config = dict(
    n_layer=10,
    d_model=256,
    n_head=4,
    n_kv_head=4,
    head_dim=64,
    d_mlp=320,
    vocab_size=2048,
    activation='geglu',
    norm='rmsnorm',
    norm_place='pre',
    norm_eps=1e-06,
    positions='rope',
    rope_base=10000.0,
    rope_fraction=1.0,
    qk_norm=False,
    attn_scale=0.125,
    bias='none',
    tie_embeddings=True,
    parallel_block=False,
    init='trunc',
    init_std_qkv=0.0173,
    init_std_o=0.0173,
    init_std_up=0.0173,
    init_std_down=0.0173,
    optimizer='adamw',
    lr=0.00138,
    beta1=0.95,
    beta2=0.99,
    weight_decay=0.026,
    lr_head=0.00594,
    grad_clip=0.5,
    warmup_steps=452,
    schedule='wsd',
    decay_fraction=0.826,
    decay_shape='linear',
    final_lr_fraction=0.02,
    batch_tokens=32768,
    seq_len=256,
    doc_mask=True,
    train_tokens=443600000,
    steps=13538,
    dataset='wikipedia_en',
)
MLP neurons of a small language model. Each row is named by its layer, matrix (gate and up: input weights; down: output weights) and neuron, and shows model dimensions 96-191. Each number is 128 + 32 x the weight over its row's rms, rounded and kept within 0 to 255. Numbers have three digits each. A neuron's up and down rows have the sign that makes its largest values positive.
After each neuron's rows, "fires on" lists the tokens most often at its 100 highest values on Wikipedia text that the model never trained on.

L7.gate306:133085147183097094197114147170179112125102151107157116000115137150105092166187113149104127161128100193156123131145133143126093120114097185139056118126157075166106154100110140150119106149113116131134177106133176148132083099162099172152121131084108141135111169133134116120155163129159158114
L7.up306:145145168153132206131070116138140159180058168123131150117040108157102087127122164091102127101072166136198144159133138064189118151117084159074094155186099141153112101099145154131162098165190128145091094142193181162145191124100151179147185109148108130137171078137096120187012128167116117121
L7.down306:134089175139108095072133137149180102159149150091146088122164072100136135083100141183149163140201137082153197093134144122136121082072106173142137146110142141083139123177092149147092126075138110123138159070102114132159093101158129103110109122121126159156175183123103152107140122120147098088
fires on: "ill", "ect", "all", " position", " end", "ix"

L4.gate67:114157155143144138173149104126113096103130138128131128141103068129081114119164092059132120182134155122102092094157118101111174143127160139129133117097198162111146094135126141154113135125155192175112118180147110184124081097141123123093103104174139160144139128145162137129096096168143138139
L4.up67:117145122135066115147132110126102137132140098104165132107090007170066065086159068059162141124169121153134076100135117112156182137122138138143112138136086104185122090147081147122160123115140169127147083181150174161103131072110105111093089148179169130131195139140163157112134115136070135161
L4.down67:125076052120133123098124122065167140134133142188112134096137155135142141134164086121083143146138056178104127107112094061096112144168144172122100183128144125134148183130130127150071119148103094103136146119113133125158201137051096159110148155090064135200040150162081144132113153101099048131
fires on: "ag", "g", "od", "og"

L3.gate34:155139148160130138143184142138154149080102067088161149131137096068107138180086112194170097076115117110136162129251120122131089127160087070135121187154108089141140158136152159118120125157152124153174076138113092115194110172151145112103114111203140089110162136100129207132136103123138075091
L3.up34:110123152121196139112091121113137134121124077149090069127150132080112105132116105194100085143128143064207144179156113125118128152133058127150158147146110127153143124173150125136162121093136063170138132121109187116158106054143131149155130115153117119117114097111173193189155179144168093099
L3.down34:128163115114079112135099112198125120091148144104113162151153119177149118102160129095106158167173050172077153078180132173162134130152139148140063066110170100126105182097086131117127131133086150149131157114188088140116145159063070160079159063132156136171107154100133077125064116081196150134
fires on: "at", "ose", "ile", "amp", "ay", "ale"

L4.gate246:082151184134115158126170121119123167160075132127134099145145097061151128148153087180110124129134073092145126103144077133185114090124050167121126125144121123134146124151170108125149155158208107124138071131152151154140149156118162177194128108152110070106123069108109149120124089116188093074
L4.up246:147128141109161102138158128109137088131136070127152092177149145083172134135166143166113070124108076074139110161119119138126181079190047077181100106129119092086134113130094154140173179129191115162153119121107093152157142178110120140132113153171085122128119117097100152105158115149100143087
L4.down246:124176131093097187208148148140146170095130196149063123149104120146135061114127195155151132092060082103029126118070103162147107161148200180129190103113172128168091070208123132128078103152162138085091145119157085096133110106083168090065181104135111136119121114147145108161144111097113166088
fires on: "le", "ear", "ele", "her", "alf", " mat"

L4.gate70:140115157132170106151107145111107158113083142132151115119158096125169131157172071138116097115116182115159128148165133149147105179111127131097195116117086116093143114186107117171117120158097150134219139100109124164128078113160125192089155138172125173104208107136150172160139160187077120099
L4.up70:226110125144110139147144117121097090135109158159146128109164105134084114099115066084126097123160199105156141185121189097105134153172107022189158126138114079165133167156170154122141118087152119113148136154137103099104136116089151057152104090110157106126162121170074156129168113148132072122
L4.down70:101138118108108124083049180114134143072134133114173137176031187136180128178137145128107149140116128144081116124127130118156125170114164200153027132116142073130130106124117106091097131093117118112135118119192114096133103152114090077122060133157121120076160161081085153136174185104125146101
fires on: "og", "is", "ag", "op", "g"

L7.gate267:124187161124162099147140153175142154109100159110103108142118168115126092121169105099157158142123138138040185069147086140095073064135111084109131150132136116108162087149140136130097122168066144098065131124112193142110167153115094135149118103122118150110169125133096109145148081191144124130
L7.up267:149123117082096199141111176170125155103137158088145058123116200103192137172111136107099146104131164160148112170132105052129142119146091152147147087223098144096116151166145127113163094094081159147162122100102101078166124151170178141116154155069105094121126142158156102136081135088137076180
L7.down267:133147034136156163116161149185135109047081117114153104153116151108138120084107111155181115112125129116130167131130098207130109161122094150083143176078099192127101138128117130089104124083179170188101094128079171139108122102166108137102124128184173133135136159156154061154169122125134129063
fires on: "n", "p", "b", "e", "ov", "ann"

L3.gate200:111096136145161135135055113152100142154110142114190127131061123160039091157150145160119111105106091186212131156111115175131108136126129133112087146153101154188134117102154190116055154114102183107126098180173155142159133145125144092119147199107093078122161159126097058096101156100105082166
L3.up200:124100111166181153108094101076097099080093100085126104144071163110136105083117126128108084097127129130178109122092126161082123156103174147139108131145065126168173136112086147098087080100142116123096136150179156159158097118168149106111147138126122108135061161151103112146113147146087068104
L3.down200:118111121169087156116167071118111168114165144152131128147130102208124184177119110146119121166124095123108092125146123132134111099148066146070137146118223152117160162139077142161130117118053158097132070131101110143133151166079192137096144173143122171184132059179128084140184121073151160127
fires on: "ear", "et", "ative", "ote", "ace", "ure"

L7.gate12:154168160156157154116163082105127162143119148205141180122070121134095224110155103098157164123152149183156134109142110105076125068106140123108117135143069159140121135153111123151077130113124185120207098094110179123124122163191130124145161151143087100140067126160098090151110099127165135117
L7.up12:160165088094152125099087101183138083108147157102145184109099132147091154107135070080099132156120112167158197153145136169097115123105148108093140164162136104148157224143154082129116084115143102157146135137144193129152141097155086163137114039208106127167068161161194179121083126106142139108
L7.down12:183158064122123110158112047114119148041178157110148104111113119167162139159106152141152150111093152120097120130095094135107180153107130135125150117123131083093094149149099086171178118118167123110168107110123082170144090167120068135101096123136088092135144143195115082108099154148163138159
fires on: " W", "w"

L3.gate249:140096102087196116131123141128120084077129137129159112107118163142101172076126131108148159158150105123171127176147084097051083149166134115118153148067076114119154143174138087181164135098125174146136162101102182063155155176086100104132171103068141142113164132123108141128140081172090082138
L3.up249:136110115139095117083117168117177104108143126138106094132112106101175116125121150145151191146149129114090088178121113071147085098069104123162119128104090119146126226158176136105147114106120135130107122225128129127167170083111087158155184107096105138115134138211117152141128130163113087130
L3.down249:165173103104122150183120144116115078112127156153226181103130156111083097076160201113124108081166079146147188136174139121148161128174167078147136080173138166089106132104130156096123128166092140132177215101142126112105119133158161129120112065142122149140187064138096080112075194118141197117
fires on: "ot", "d", "r", "com"

L7.gate96:168200181140185197134121145145105160102077140091101127111139119082101150106104136113134096127071125111143144109144114122140150178137141106073218109174134152123202136129157110129124110131125102142185136185133141159182113134121110103096128155197081055115160191101139179210094135095117159145
L7.up96:154159132089154127111126163181193132104103098085137138085109180125068133145104083106116133135100086167110101100125139149122122196141135133107099096164125131087149135138177090142147195169090112057106122111142147122154117087053146148191190073142121101103185094128185121157093142150141156103
L7.down96:113102108073144147083114094220135131125173102128097150095110136132182116192168139147125165103137100142114156080097141136167140146118116058098063104114113141086109157124123110146130104151064074118141113186098118178124103190105159173168137204107098141083119110161126139130122140095131102127
fires on: "os", "is", "oss", "e", "res", "ru"

L4.gate26:187155136129157167104171098081130105144113126160138092142141166132149114080106118161171136055091192129137160096088100115130043082176116133090126106149132103128123105169136173131115102146196114078162170112157089120150138111109148135128181155139196161119084091112145157125071092152073169144
L4.up26:116111122164139161127085119126132158146099159116115093115146099166188093110087117110137112133125127134130122101170137097165119133148108138162178188183130151085124062177134101120108134106123156131153115093187130077145137085179135086091153104178125105125142118070102104152156145134122139131
L4.down26:158110099133166081082170121099129127107055141177142129134186190129093066125111083078168123100091189112089116104158138083148202187146113132132132124156148109114175169193116146131152090132159123125175110127056154110155145137098169130177078120117158133143104119123170141143131112163128149204
fires on: " se", " ev", " Y", " y", "qu"

L3.gate162:190098130108092157109084159189159140138139173122149130106193149125083139100160127129098104116167108141186151099089177156129148143204205157113129110109223107103097107135096111124133124087115175155122138148055161095150192133082168093100091152199149119157131152117134115124225154162177135123
L3.up162:069145148140116076128139103175149143136134123118127158097148162183168107152150093157162112144102129099082106142137184148173122182147114076117104105132132141121089142139116160116118116084116127129145128067119151176144079179113145135103111059093100164108185108189119141087091015130082141092
L3.down162:152122117121124126143133100116128118075175091152196087118100114137161161111109079109151101123121156202145092123136094096142100091103085128134130155073099110113162153094152098153163046127112136172174089149130122128097199126061064156105114122130146099182110174100166119185104131147083102155
fires on: "ar", "it", "e", "ist", "y", "oy"

L3.gate41:133131144152069133187128123155128132156133107132105131081168119144089079109107130100148139108119140088176083119152104085111093126158143116135190133097119139101096097074102101156083115114182129036120160092117130154173058178155135069108150105162126117129103187080133146145162083144101120128
L3.up41:144084145171121117176119100143170145120151083134128101163175072109069152127170125140149139169148111101121128189140123144143075184159093089100132117117138152181157118074090138109128145111076166128137134131172119069100078088129138173099136184128122072128149151173089113210118228163044115158
L3.down41:113157151093162146172156118133117114126122115208098192100100156109103092136088104115106146083060086174196143120121100129144129131139207161107120121222149100104109134124152116166100159182206078090110163116040114144146123185181163085136164098116121117152134102094181166100095109111158094152
fires on: "ri", " tri", "ene"

L4.gate66:151105160145084136105096125159115104149122174142107081138123156120149111170139124139079126122096121155161105196124070107149082133064083134112106136130143095152111129144094103145107129127147183113168133110098100121092066171042144128167146137154116186127130134164122136111197126103088080150
L4.up66:093132155132135114139176109128176154130120113090104177164114156124141129131099167148121081136118101072078113121171188122148083133037102167141119100124132106144140168168106165129120127125120164097131171086136122119135178118086102133108119164116108123126092138152101155094110159158189161121
L4.down66:167193143148088178093122079157118110126163089133119109103112059163137173095162093120159153169135105157165130123120112152127197153196154101125108091186139177183182120086168118145123135096056055190122149161157154119135076146119084138161094119143221130195173156084127129097147145145127131189
fires on: "os", "al", "est", "er", "ro"

L4.gate25:134135164156104136141153123145118108184140167147145055169183132118087079180114045130093169081137144153128097146128157124138129185129036106114163153127132158090135128137179085135105101146133159107121102180203181084143142111161117114124153133159112150115136093078062129106156207122079093099
L4.up25:113097114143075187194075153153103136137137143131118080150129118100103122169080102151114084132151147162154071121143150138155117123142077202161099105126182130118179154103132132146034146129079139108154131125133077102088133136121141087100134182122076145138154070112123121108173132158074129180
L4.down25:150143096102145133078113150155101127114146158134102159209135143115121181070124129165140152141199099116156048111114155150095078118125173108138078105130192130167090103142132113118116149180130091126116107111103210157147064134106158149115146078140176118164079189156134109179142113136122120116
fires on: "es", " Des", " cons", "ons", "ces"

L3.gate143:162117135143103147139077140178130093168106107151117110114135165104124143165137140127151099110113087065131108170080134109185122106149147169126082109096144064055141134129144083137151134142121104145081168102199129194098087143180078132133160175174082113169204102128130094151136146146077178140
L3.up143:170127123146098161163186117090122110190124130163137152120098103166115101130159151187157172158132096177172188107179144088136114130134163123155141141041146099153131150079148115110112143102176125129177088109174111107172123108151148117115155143068176163112130130125126160135105134167129100114
L3.down143:108142018140136134137091140162111076145167141105115126082166149129125109116088133116129126070092185063111126117164155113097122145120126161128105146093148123143122055129093178114111107192147124136063139058145200158072097126115152117173059103176091173174150132148132116141165118140168148149
fires on: " world", " town", " city", "over", "ry", "ock"

L7.gate189:104104141176091102071134153129083129121156089126135108154130133141132142091146146107129107171113156153095159174158143106096135121137126149119099144127145092156147154192125104071155127137110099138097088070080143148152147119076141129075083160134103140106138161121135099124103144164137156147
L7.up189:048064118120132111085068174124072117135154163133135087157175092136160083136146124169102065087171126119160140132082180144164161109095057142101145088126118127139090128084098181150133143138122093100144166107133148160164082101116120131140114165111145102157171112145111072053179101100112167111
L7.down189:200125096142069133122157139137179161188141172085162061114129098148184113106138118099210156111098137082111128073108096060071108149174101077118145111166124177195101133115149106130092122118110100154187106122126137055092130119125132157132108108153164128222095148085159166148121125118122059112
fires on: " years", " year", "m", " people", "ours"

L4.gate33:096163152182119114162107115106205137129143205131133183165131092076117188145074118083140120154130118145144155131154173054105132107084132113183110121151150168125163127151153178152147135124138130169147106125139167057127127042138105160109073023150167104127146166068089140099096112123117080155
L4.up33:081141116151142158120118148162119120154146169125137165132136075104074127133088175152132170150108128135101196159092112107086108082132119161121082148129099098153184164106143105141092169144186114184127134060121094072125138110133114119163053105130160131148200120081090136150085117151165143181
L4.down33:129114065133096106137172122042083132096117149118108118108158101070170142152121108075153194187094100143119124101118079094104203106180170158117153118148087134161160101147162217130164138093076108149149129126164145090141121109145094127151109085095141132166058146101147098106110108136145080125
fires on: " qu", "l", "al", "g", "t"

L3.gate132:153154158086178107131141149128135140091083046094131103212142105095104161148119090130096118109145139179125135159140120100135086046126138113181113156135112115164113110152129146135075186163157147175080165126143194120115146156169106136175150154121080152087079137137110175174178136096112103132
L3.up132:148102098098174097127147150122185119116124118089124131138139125120103118083097121143126100114092139210113155166114133170110133104089145162145087143179087097144133121132143157127110068144138119117175099125091130057161135145139163122195121101105121139141098178153098153134123130222125158106
L3.down132:133164079137116126155026119155208089118160148113131183116120127123154088147114078127132084097084173131160114102121128147099186120145078096128085092128183172139097172142138107141108141107141093126095177157126101154132131156083149150107152121184137124178195185169142108120113160120117169074
fires on: "ec", " dec", "iel", "ere"

L7.gate20:194115155091146076138130142145182163153092163102151092090141099109162108093189096069149143161106157143135118133164186132033117193164098103144142152082132125143170096119073133088134121148157132132126159119121173120086117120120086163126129166132178125143109071143110133096134160076077199109
L7.up20:101118121128136135160139077186171161099098142064085153157184146169128127198114152140097128192113128102169146136146040082135092098105183124162066109141151150137157129095112113138153093097093147093175084142101105161188090096114101154092123156174114094140106159103101151184176143111169096141
L7.down20:184115090114121141103175075212139103158148186122181165143143133216157145125118121111153121134100134128135148210146150165125151064099131193149164130115099094185082120143092111178136093141161123135138091154171190136114136083097090145139128114120155104204135151094125124129109125197096139145
fires on: "ight", " War", "ad", "aw", "h", "ow"

L3.gate154:135163148067113103191151164117146115070198148088069097165148132091096148081139117141138087156124127097101150112162121041095127155179122106099145161165165112103141161144143166048104121176162153119127129097169182074145115108147171218102124171130114139091113134130106129193099193103138144149
L3.up154:177161103105134171135161148112128125086154146112049158185062159112124050133117159124107137125173168144164103137186086120185144085162124176132033122160137121083118159147138130111090151160123196181147108170109186137162135100149172135145079170158079149102146097150127123128120118119173156208
L3.down154:128109117139123137121179084181102153160115123140102163112121144103137102141134133109099153138091149179124155207144142113093103150146157133199104103130205065141106154081103116082176152088089112131089066109149094182066157182090088116062179141191084176220088136125111114092135107134144118138
fires on: "id", "es", "ve", "ic", "ul"

L3.gate106:171158132140146175109070106193074166139079139026121072127107115079068109196120139106130160104081105099164086177095120107080094127134108144140109082120164169133141105083172133086121131127071173213128110133140158122144147142101154114119107139152143155101139100089147115192084175110139121084
L3.up106:128097134136133109168102137076108112105125108099083122117148087075149201119133122163129149078083131162173159167123124119159156097127098144180128125095079123133120078172177117122152187124150127164144210079177140103131112129210144122100108098089119197132151141112128121121085128097076150108
L3.down106:110158125141121105122103144143135143128109146089102102165143136176101134162143142078147097157199085102109083125145128120111079153142091104092132096099166140162171110095151158083101075118126101098167081196117155152105110142099121139112125165132143092117081191111156133125135157167167142137
fires on: "es", "us", "res"

L4.gate22:089175166154147131111116121151184117078086138143057096182159153079156139085186179135108126074124090081079137130097082042093153120139125167149140096169146125118140161153147095176142080168132176138130103124098130134162088130092142130096178128184120103110118125052147176158100172103124106167
L4.up22:165123114139127112200140141137155106078097110092074120146150087078189165059125104089098187130150086121114095082124135130167177116136081142146118049175122106069104095045150118094167099107056114136106112136123093158147109144108114123159157134104122051137103099104151132089124183139119099183
L4.down22:112093143072134117133186191181123132126168150096203183168136218186138103106149105178131121143135117114165155110091121155103156120143152122101139164160150171163117106127111150219132043211181112152119100173143120117165129122135156199112137146105087101068135146172116127135138144117119094186
fires on: "S", " sur", "re", "ur", "ous", "as"

L3.gate118:109133116154124092111081143167153098152158187109133131193144161086107168097122106141147148113156108084112141140151112144117077088145095092158102181105109115158151098196075107098081103141124141091101237084181116115098058137108177101134126064139092156129094079170094120127110164131131092121
L3.up118:106114098099169183130113124138153067116089155152157092122170136158086129124085109149132095122135139085161106143107162133105071111139094186121091144146051084117157101126131136095120086122122120111124168107136078184111106176081130121099062139121110128142132140136121181140097131133154115096
L3.down118:109127104110177150108094094139079145136136143126097181085132071129112171122062127162107124100122082124121124089103127172111158097047118109136113110103122134158099150204109150138167116206173166145151119114051159082165155139159178128125166139165123121167156103140099100156119069085164158084
fires on: "l", " rel", "L", "-l"

L3.gate197:129175144148130114118179109120104111124116105123127162128131158159078191115123137066104145122121093148176065140150166138082131133180051097151143171093119175106155064159215147118097088143141111161177120142111173100066164163178160143129114085112144133095100139126198191078105146160075089068
L3.up197:123149147153092119128119123175144099151141078142111076140106191094064152061143139076101162151152107177090126091058169138065117144102169127093120117163102115123136112131159100090113178123118079109105093102130119127082087128150130163144113107072099178121074158160147154107100175100091158156
L3.down197:112104107111169133114152165160113193114112143145111134179096145126170101130142123095174099098141116112107121146163097089191148109076173130118132131093164132111099130142133175089157126058119133083099167127122104155178116090049169123119171199131135178219149133117061136127157094123187067093
fires on: "z", "ro", "est", "é", "as"

L7.gate270:171147116110107166076130104182146096064101168167125103090058154124103146135093143168108100122135145101117168122093172120144133205053093125071136139137165086107095101221105098121154109113138045087086192106104151147143129114081176111183184080162173130142144106091107128117177124126128098131
L7.up270:191152133101156124105093139177057143109177139161157081082107111102117155103104149083098126111104135119146189180097148173117165182079088125083205184144141085136092113154076084110131127064168063018184103118124143160114137121114157129161061124113116149119155166084099147077134131092154106132
L7.down270:170142019181126142137097145148136099122120128137169155175116105133170143083126123130132187162117124084116129139100120132144168151176082089174115185108108159082117095132058148142092161103135156186145115122130112110112105112138144125109157057146109138241144120127119104109119127095133111134
fires on: " l", " L", "S", "el", "ch", "ter"

L3.gate111:133147128128147062098065159144079096071163140125049150127056119129072135099172099124170123116099133162188112095156113099130144107171104107129138114089149152121171084165142116103130158193115132090168105129157139096096095129115073126081127127120110110105173086130066104177185164154171139105
L3.up111:127121117132149093092162110140131113088142150129132118084136177137108142100156090165126155162122127132146138212104100074206099141155098113137156121128128141151166134125127109117107139156081178120144098150106134133136139091128109142110142136137064187114094139148082107144142158147109184106
L3.down111:136138099054130167205154112125114142108082123120148167071184147135157098158117163144144093067158093076136143141145112119094125139095158095072137141168075106159087170081124127119106102123110125137128110097156148152194198128149144151111099117105134142211167143169151107154119076098101119081
fires on: " school", "ib", "is", " University", " School", "ul"

L3.gate277:074124138149165091142178159123161116105131160121081157113172107103117152107161084096114184120204099159090133194141082161061187136186121139107197120176164118097112155122105160136136120141141141134174167159123171104088094129108127153167106172088095102086065081156128130114154081140097086128
L3.up277:204131129194112155167141149154163136105062156095107110155127143141126071147105069105138184114176160121072119152121156059078107117083127157128121126137097142169149136155070097082138070139135097072123099183185125163128173126124079117156086098110127191117163073121130144152133105161134126126
L3.down277:123125147116128150152098120124125132126114091132199113095083081120115131142119119118144121160142142121118142111119109201093147139113133108148101108130134140091096171146150145119139208184064125142083065154042192146076105196198197167114144151113158116133126153139113125169069113168161089180
fires on: " fl", "fl", " Fl", "stit", "x"

L3.gate49:150078121129138111116151126186154164172127110130168105104113101111128064129191119144127167145155118166122162106155162125085123168068139128116100122160075111129104086141117078176168156192135096090187079103143137105123105143120105135096191162107100131128154162130132138108169139163088108129
L3.up49:108147129143137172152120144087119179156057190168143095118113036076142146173116175142124187111102100121135118152100121156117120131119165116071124150133115178152141141165111099099145140170167070167145157130165139209100158133179110118130121098164095095109200080144116097125166074114180124158
L3.down49:156148063122134018106126164202121146137142106104123141147177128133112106079125126109128114132158115164097133118167113155117108166096104150065127119157109158136095123149158157176106085144130153128102087140103123105121146167105123115084153214163122157209155136141096056160126147135068113142
fires on: " st"

L3.gate13:141177166132130099127176074115129148122095186102102082092112143123086146126117080154173148112139150131150122089107139137105087082125094108145133102116095132178121117163193137111157110129164081148146093070199132130139163098087140189170143133094104155100125192140103137143148131066149109122
L3.up13:116114139097075112162158082088081173124104181113086107170152121117098170126145161130129153079100143136111163126095119130113170111142125100132186115145135134065099112123115118143162103108159123187114133138139149148069146084112146096145132130065145143095202126120073137145104180142140095149
L3.down13:159117014134189127149134111169163071149105100115131125103114165191096132173100108176129107163079115110142144149149078168147119122128136147111103097141130132144125129101117118141182120129055109072115071140104122137181118091085085141128103154137159161215140118110141165164187110136152127101
fires on: "9", "A", "du", "as", "ite", "unicip"

L4.gate170:118150155118131131139141139101134100142103133116117117138079098110071108169135135084083127152112134155126160195151171150176075173091131105131123075090140110175147113129149144150093085128138084145093116166134127123062118085197125208141183166191160080107115101145072143135139104134055046090
L4.up170:018160126130112108123085168176108171152078127133082166157140148114129139148134137116106115148095131126132111150150154197180110158139147141106198107108138095144156139199123117154151094077111110133161132110128112196073113155140100140142133097183159185127100083086062176132125096143135099123
L4.down170:132119092118196156172081126118095052172167173181188152137119102115153186144141141133107166101121120174122175110140150097101086104133095113118100103181150158129107165104093143122137137160096151090115181130108093164135133176108080112122107130102106142255085081141130122111183137113109120133
fires on: " \"", "\""

L3.gate134:110150148137050142123154125162141162134116100103175133075124069083079095128108076189102143111114080144136079089148147110137059150122083164138124129065106133208090094129100146102096080130137114041161128135172125160162125149085166129143144120141149131091192148089143109139173139115067143060
L3.up134:117113148113115197108113171156126118166137179093150069101132126075123114083124113192144134126124153126089092124157113074085117153172081153105115088139137077089086154086113111174146118100129148127140132171198131137140106166091138109125130132073106157137083142125130144105091148156123128177
L3.down134:167154036148152111164099111193129133092195120118146132192162140051180154074112159111155103143160145116117102080156159149175187183168086105159177110100127173116126092183076133112148056126108096094151127159151118188185161093098176127144159076194114123228145114081127118097163123143126147153
fires on: " l"

L4.gate55:159125175088101125142114137179126151107141084144104148168109133103106097112194121136069134109141049160122149188153112110156132121121125128090179092152109121124111140102136101087077134101177125189130139199104143139136114133143148148126132132150108125111146189205159182184073132126096074152
L4.up55:140126148088175092136112050150132122146184139180078105126137140162101131068133126063131054084124157158121132106156153165093095131154067123171151140056138102098134171128147174139133162150119116159108172104150152136142142089113241152156160184167106170136086117117085141175087119147132080106
L4.down55:093075141153126101152127097092165154118126148172188114107108153131160160135089208116144167174161082124149092113148060090124158125163135111109105124120164138197102086118076121135122108111129120156137079102137117106177088118125101076073133118087168119165123092106129122131212136126107177162
fires on: "ough", "ate", "at", "ose", "ar"

L7.gate142:159124159156121150122128121142075015168057149142111162140122097072150118178133107131122175171110055152115159120173135117124043116141127107085122145167130101187144130139145079110138145132089134122140098122137154139147124162157198108068111143144136125110124098140121115137167144073126144093
L7.up142:150100126213187122143123113139124090196153127148142106111159138127115174095158094178181083133088135143105171120090174175101115102137081101120186099160176101185138130130130115107137099069126138137127121095131127110167102129171125168135169136139146113139122171086128178135100126133055146130
L7.down142:095121136198075134151087162056136126089093161215127146116151103149134128125097146073192149120108108118158170171114107117173133041095110141120135087186072192158165126100032142089124105123127098141169115147103129106116184126167106125122137159164134146153124154103125147075129148136113155063
fires on: " film", " series", "el", " album", " game", "led"

L3.gate315:071176145115140072116114092126124189156117132105094136132101085141126103122168217114098118151081165150086078144099079120135158137137117096097094179120184145045199141130130149143080091124125150090103058171097114150123105080157168139108133109150167075106120100147106107165127117168128130160
L3.up315:037101089122129196051160123171111127103148095076148125167115095154082076185128105145201121142136103097115185081090150098167059168106159142106163163131114148098095106141080122109194138157089076130143124111153165138143141168149092123078135150103128128129153145143133111111113161110103132123
L3.down315:144106133132160111153066151039102111104103104219049098104148127174118108090092169119096076108116132144130206151144162124107127071113155165160149197154150091098173134113142153161145155158159153123156142144087147100072099102098171119201107138134079112101141136132101184163114126159119105152
fires on: "ly", "ak", "ag", "ene", "ote", " British"

L4.gate220:175140126163187101104120082137100083140115121148073107100096091061139161139067161137181194111132138157089121107090167114030137086138116136129139102108127082164119138120171067119121089144128110103132159132157131112065151110077133123181082086183141119132147099121118136130093141153163140090
L4.up220:108124134155143094069150117126123089128149123153075079070111122185105124129111101116127066160179165123143096105123089132101088138103146088091128118117134006159121143088172185147116110173093127150134090123112131096101106090138099132100148101128170167123191187111140125119069170102166061183
L4.down220:108127178099096161125136104114164144135168142122073141125093119147218117174137126107189151103112147102126154073124122123125126100130127122154134147090109131157016126171138184145127170150073122075154118172093081100156157051200127115106166111114096131163139114112135100105146098109093160172
fires on: "ud", " stud", "med", "l", "t", " att"

L7.gate151:126148116085127132085145144143118122081061142149108116096090114061152109174152121092164119145176092153107115173101099146147154113168073133156146103127137150151162166155095133084127091153114133143151067135174100022169114082107096159138104153126094144143144138112153136170059154105148156118
L7.up151:099146129114106087104168091152119153166059123103161098170102166170081145100173094093125124107138133095124139151106074168072115133129148125159109131219121119102135114162119065114103143180053163128186183121118102144115207171119178088124115166080096080109148142126133094139127086115109135166
L7.down151:152136124141202104096107164231133189083161152116133144136146154122134159107159149164144076154118174103140133137109179140227124162109058097150107172101106089142149193090102148111139070068154139098143153138117095096148137136160101128110104126120082080137099055131112111096070146180136138099
fires on: "us", "ac", "uc", "is", "e", "os"

L3.gate30:127139140106138163083101097104167148163156086129114081098119139103117131119134088110107078085176162154131067118106162060123126134174054160111147096126170115170136177166126148171102109094070178165145125144106095132154112161116167150128077117101119162112184068110145100092090154140108088122
L3.up30:117127134111155142084144168105177115148092105136173116076117195199107159187067128110122084132088100140131089183153148127180098124126138137141141142124126080082143189134135104156129103110133119116112116132163137113135103153132179137132165179061123158137060176117140129104142211108138140128
L3.down30:098131182154158093115136152087092146118176165119159174130107087088143091126140140112131139156107130145086112114090084112107130129124098071150118081156137234177163025104175141169104124211169186124184140150106189101148157193110158126125157102157130175072210098152097154101126066145150152087
fires on: "ers", "ution", "le", "ry", "ing"

L7.gate62:172133126150092128048125132138132054133140129158145087141091104166136073118149056096136094174171105122100127088128143157115087173187092136114139118110134073124158160107108135134138133124167122091176080076097130165082098131057125116098153144158158156117166169086163139116147163186159092112
L7.up62:098098111170058105140184119143124104099151148159155060116085111142116080091171122117047100089099116093173151105087156116155162150176098145183189135092142098098120148187072118103133158165141130203062102154111114117085133122126142142098169106140134135143091122116141155098096146165103175112
L7.down62:127118090102103136128108152130153050101107141125131163129148193190118101107128114033162093143147116171170060133109060121144137204119089122120094110137123178120113143117170150130170099115174119186089121140138173085135129124091133104108094178130134038096139152092170141092090089138033097132
fires on: "ar", " me", " Bar", "y"

L4.gate31:140125169172111087114153092100145117166101201097132121154161147147153167091175098143117163158105113155131149155144144122114102117186082152136160048135097152064173112116144149139176184107131124127174158161123147102054103100117121154154131149118153217104150134110161122150068148134071099108
L4.up31:085139130156141076169138090128097114092168162153120121139091157124126128116169176117116135120139125137110146189162106133138102097135115146136125090077121176165185113140127134147174111124111169064128096087152071111123049104101085158096189157125112138123123147130173150158089100177168083094
L4.down31:169192052142121142101095177079175119145113161167146121121146060116172158176096147203186128109093148109145102123134149113122137109125113138137153089093163164101146169110164129132122130097114172117144112135155138125110123164073102191169200122148110122207186131104070127126114151112095106108
fires on: "is", " re", "ac", "re", "as", "n"